Part of a small language model's weights.
Size: width 384, MLP 1536 GELU.
Architecture: no biases in attention or MLP, untied embeddings.
Training: a variant of Muon for these matrices, 5602 steps.
MLP neurons of a small language model. Each row is named by its layer, matrix (up: input weights; down: output weights) and neuron, and shows model dimensions 144-239. Each number is 128 + 24 x the weight over its row's rms, rounded and kept within 0 to 255.
After each neuron's rows, "raises" lists the tokens whose logits its output raises most directly, leaving later layers aside.

L4.up1207 [123 129 119 115 159 167 103 132 131 104 122 124 158 102 118 148 127 176 136 120 148 129 158 107 116 137 153 131 172 102 107 134 119 120 147 154 123 137 149  94  94 138 134  97 136 144 117  93 116 133 156  86 135 111 140 125 133 109 133 117 166 129 115 131 116  96 127 155 139 143 114  91 148 113 135 113 104  99  88  87 161 152 129  91 127 113  76 167 110 170 136 160 111 100 120 125]
L4.down1207 [166 158 138 143  92  91 153  95 155 146 144 125 116 162 132 106 140 112 102 133  94 127 124 163 142 131 118 113  87 115 145 141 108 124 100  98 131 117  95 141 162  97 133 129  91 132 119 158 130 125 112 187 115 143  97 124 116 145 131 154  89 114 137 110 141 177 109 109 130 117 151 155  93 119 118 132 152 166 170 167 101 110 141 148 111 129 156  85 155  84 132 116 133 149 135 124]
raises: "ome", "red", "lement", "ourse", "ivil"

L4.up1527 [122 126 108 109 122 108 122 119 118 133 147 125 187 122 165 123 103 157 125 140 122 153 107 166  94 162 131  98 121 112 108 124 110 125 144 156 131 151  91  98 138 168 134 153 165  82 163 181 149 117 112 153 165 158  98 135 149  91 136 162 152  91 142  98 116 127 179 123 111 158 123 104 136 134 143 127  67 123 115 145 165 146 127 104 147 115 125 161 141 156  94 171 143 139 199 157]
L4.down1527 [136 112 147 128 144 141 145 130 137 151 142 158  88 125 119 129 145 124 127 116 140 131 146 103 158 124 138 135 132 170 141 134 143 140  98 104 143 110 151 177 117  98 117 112 110 186 122  80 114 118 145  88  97  89 119 142 104 164 129 109 123 162 107 150 116 110  68 145 133 136 116 151 119 105 110 122 179 150 129 129 134 108 101 130 100 154 143 108 108  93 175  75 100 111 114 144]
raises: "eneral", "raph", "ment", "olf", "ene"

L4.up1328 [114 129 132  92 128  94 158 114 141 140 123 107 170 131  87  98 167 176 124 104 146 111  83 147 124 143 110 151 141 141 124 145 112 145 144 120 141  97 117 116 141 129 134  89 116 127 106 107 147 139 129  94 135  91 110 121 127 121 146 116 114 112 140 139 118 139 100 139 117 100 167  94  84 121 113 111 113  90 118 143 119 164 119 130 108  81 120 143 107 137 132 161 175 119  95 177]
L4.down1328 [161 131 135 150 110 154  93 142 100 124 117 138 100 118 158 133 112  80 151 129 119 151 166 113 153 112 146 126 112 110 119 136 127 140 102 148 133 166 134 126  95 121 109 169 160 136 138 139  75 106 128 177 138 174 101 111 123 138  80 126 140 147 135 120  95 131 157 117 162 171 116 154 152 144 147 152 152 173 122 113 127  93 136 140 154 161 125 158 122 111  92 124  73 114 154  67]
raises: "–", "9", "0", "1", "5"

L2.up1098 [118 155 159  89 116 117  95 114 151 132 117 119 179 159 150 157 129 109 127 102 137 117 111 140 138 124 107 142 120 118 108  97 100 132 125 138 113 126 132 156  90 131 126 124 120  98 115 144  84 123 103 121 106  76 161 151 134 138 130 107 190 108 166 131 107  79 119 166 131 113 103 121 127 140 177  95 113 141 141 145 123 174  88  86 107 164 118 173 115 120 161 112 150 127 107  92]
L2.down1098 [114 100  99 158 144 143 171 132 106 130 124 138  89  84 107 101 131 142 135 130 102 165 153 108 100 148 139 134 132 135 148 157 164 121 131 136 116 146 118  90 162 126 144 122 120 153 142 104 175 138 162 118 142 155 112 100 122 110 107 152  85 142  69 116 144 168 134 101 120 147 161 134 140 109  95 157 160 123 109 103 138  85 151 178 140 104 127 125 137 134  88 132  91 134 146 139]
raises: " include", " have", " are", " like", " make"

L4.up814 [137 180 131  92 117 102 193 134 158 125  71 129 153 148 102 147  78 101 127  79 116 134 166 112 114 121 160 137 175 111  97 129 136 144 119 128 140  98 161 135 123  95 134  63 117 151 112 150 112  83 132 152 106 145  72 163 141 149 156 154 163 132 132 163 138 125 153 122 116 151 150  84 141 121 111 100 145 138 140 109 126  99 119 109 161 116 142 141 150 140  92 173 110 111 114 115]
L4.down814 [128  92 108 166 124 190  96 113  97 135 181 129 126 109 165 139 164 165 155 154 151 104 112 154 154 128 123  83 123 117 121 136 118 113 133 148 139 170 104 142 131 136 124 199 127  89 151  95 106 181 134  91 150 123 181 105 130 138 128  95  98 127 134 106 147 134 103 122 121  98 108 158  84 111 148 131 144 109 100 134 110 125 108 127  96 173 122 120 120 139 149  66 121 134 128 135]
raises: " but", "000", " which", " whose", "500"

L2.up719 [143 174 114  54 130 120 136 141 136 125 127 176 127 133  84 147 127 137 143 122 151 114 141  96 121 134 134 115 142 125  98  90 154 111 107 116  78 175  86 168 132 156 129 144 173 136 137 137 132 166 130 125 124 152 117 128 112 135 158 102 170 151  91 155 128 115 147 151 114 136 176 121  58 150 100 124 141 103 108 127 154 116 138 137  99 171 145 100 162 120 136 137 111 130 114 114]
L2.down719 [ 99  97 127 192 143 145 103 124 119 104 136  69 131 114 148 113 132 106 106 120 102 155 109 144 135 133 106 131 124 126 141 163  95 153 149 146 153  92 167  92 126  87 134 120  77 136 122 111 135  96 120 114 140  91 157 122 158 127  93 171  87 123 147  87 125 131  87  85 142 127  77 136 197 110 142 135 125 138 149 120 106 112 125 121 136  88 112 156  97 127 130 129 127 112 130 155]
raises: ").\n\n", ").", ")\n\n", ").\n", ")"

L2.up77 [190  86 118 123 124 136 129 153 163 141 142 123 108 157 155 121 149 102 151 145 163 109 102 154 121 135 139 142 142 135 135 104 124 118 129 118 155  90 116 119 118 136  83  98 134 140 110 148  77 123 138 103 141 113 168 111 162 107 174 121  99 171 145 102 114 137 116 135 126 102  97 119 115 147 114 131 151 110 103 142 112 135  94 126 161 119 147 104  98 122 138 132  77 148  97 162]
L2.down77 [ 44 156 152 147 147 122 138 108  87 102 121 145 130 100  99 143 132 159  99 108 101 162 166 100 129 136 119 141 115 124 127 128 141 127 125 152 102 177 137 145 150 131 183 156 135 115 141 150 163 140 113 145 119 144  82 135 119 146  96 123 156 112 127 150 124 136 151 107 119 154 153 119 160 139 124 108 116 133 148 107 129 155 142 136 112 148 100 158 171 124 137 142 200 114 132 108]
raises: " were", " has", " did", " was", " are"

L2.up1342 [132 116 169 103 132 176 120 101  94 121 157 123 140  89 150 150 138 159 141 116 140 116 132 156 158 151 128 126 151 149  89 153 127 116 125 126  98 138  66 161 122 129 122 148 162 101 177 143 144 105 118 145 126 108  78 158 125 163 124 126 181 154 154 108  72 132 130 119 173 124 128 127 143 132 132 144 161  93 151 102 120 129 165 110 108  82 101 122 133  75 134 161 123  76 130 131]
L2.down1342 [127 138  90 153 148  82 115 146 154 149 101 151 128 174 112 117 115  94  90 123 116 121 130 110 108 116 112 136 122 121 155 107 124 126 119 126 147 134 196 104 135 127 131 107  89 162  86 121 114 140 150 107 140 124 163  88 137  94 124 120  79  92 114 148 195 130 120 128  85 156 135 124  94 119 126 119 114 135  88 154 146 131  99 112 156 176 152 126 125 189 114 106 124 172 134 134]
raises: ").\n", ").\n\n", ").", ".\"\n\n", "\".\n\n"

L2.up321 [157 150 103 149 133 126 106 108 126 134 142 147 107 120 163 135 101 166 129 125 134 124 128 114  98 121 151 108  93 155  95 139 129 121  91 123 121 119 121 161 145  78 106  69 163 106 140 166 157 104  98 131 125 161 167 126 123 127 148 103 159 152 142 118 141 136 124 156 120 166  79 172 141 172 149  93 149 148 146 129 103 141 140 122 104 101 102  98 146 174 149 148  89 157 109  99]
L2.down321 [ 94 106 143 115 119 134 146 157 131 125 131 122 154 130  88 121 153  76 122 139 135 130 121 146 165 148 106 145 163 108 152 111 128 158 156 126 122 141 149  80 120 175 145 188  89 158 106  98  98 151 159 131 146  83  92 118 133 126 133 140  92 105 117 129 132 127 147  94 127  88 177  94 122  92 102 161 119 108 113 120 160  99 127 140 151 169 168 163 116  76 100 116 163  99 130 154]
raises: "),", ").\n\n", ").", ")\n\n", ").\n"

L2.up1353 [151 147  91 100 128 135 125 145 155 109 134 162 118 173 165 114 112 147 160 119 118 122  95 113 148 132 110  92 122  95  82 103 121 145 104  78 135 111 100 109 163  88 111 134 187 117 142 103 146 107 153 133 138 127 137 144  79 107 130 127 135  90 127 107 152  79 121 107 112 147 163 172 125 171 132 153 128  96 123 120 104 100 124 133 120 131 151 130  75  96 109 140 139 202  94 102]
L2.down1353 [106 130 151 164 127 124 124 104 107 141 127 100 140  75 114 139 151 104 115 139 138 133 161 143 124 119 129 157 158 159 186 143 115 113 164 185 129 131 133 153  99 167 144 110  99 129 128 125 105 147 109 117 137 133 136 133 183 148 133 140 110 155 149 167 117 168 116 138 156 129  88  99 106 110 152 100 135 164 130 127 145 153 128 110 139 137 107 142 166 153 128 127 107  55 143 151]
raises: "iginal", "row", "ban", "ious", "rent"

L2.up1176 [143 163 104 125 118 129 166 120 127 114 130 148 115 153 103  95 144 109 175  96 137 105 130 178 124 128 135  87 112 201 109 149 140 130 121 105 110 141 155 109 145 100 104 154 128 167 117  82 133  91 132 120 122 147 135 153  90 130 100 119 113 113 116 141 106 165 132 139 108 115 117 130 131 115 153 146 138 142 123 141 106 136  82 161 152 106 153 131 112 168  89 134 130 152 153 128]
L2.down1176 [112  78 126 127 125 113  80 146 127 141 122 117 140 113 156 156 109 132  83 155 103 144 113  87 114 121 123 180 156  71 141 114  99 138 145 155 132 110  91 129  99 168 149 123 134  98 142 161 129 169 100 135 116  96 130 115 173 103 146 158 142 140 160 126 155 116 115 120 142 171 127 131 113 136  76 111  94 123 145 126 132 121 172 111 117 162 111 111 156  77 142 117 123 102 108 116]
raises: "earch", "hip", "quare", "now", "oci"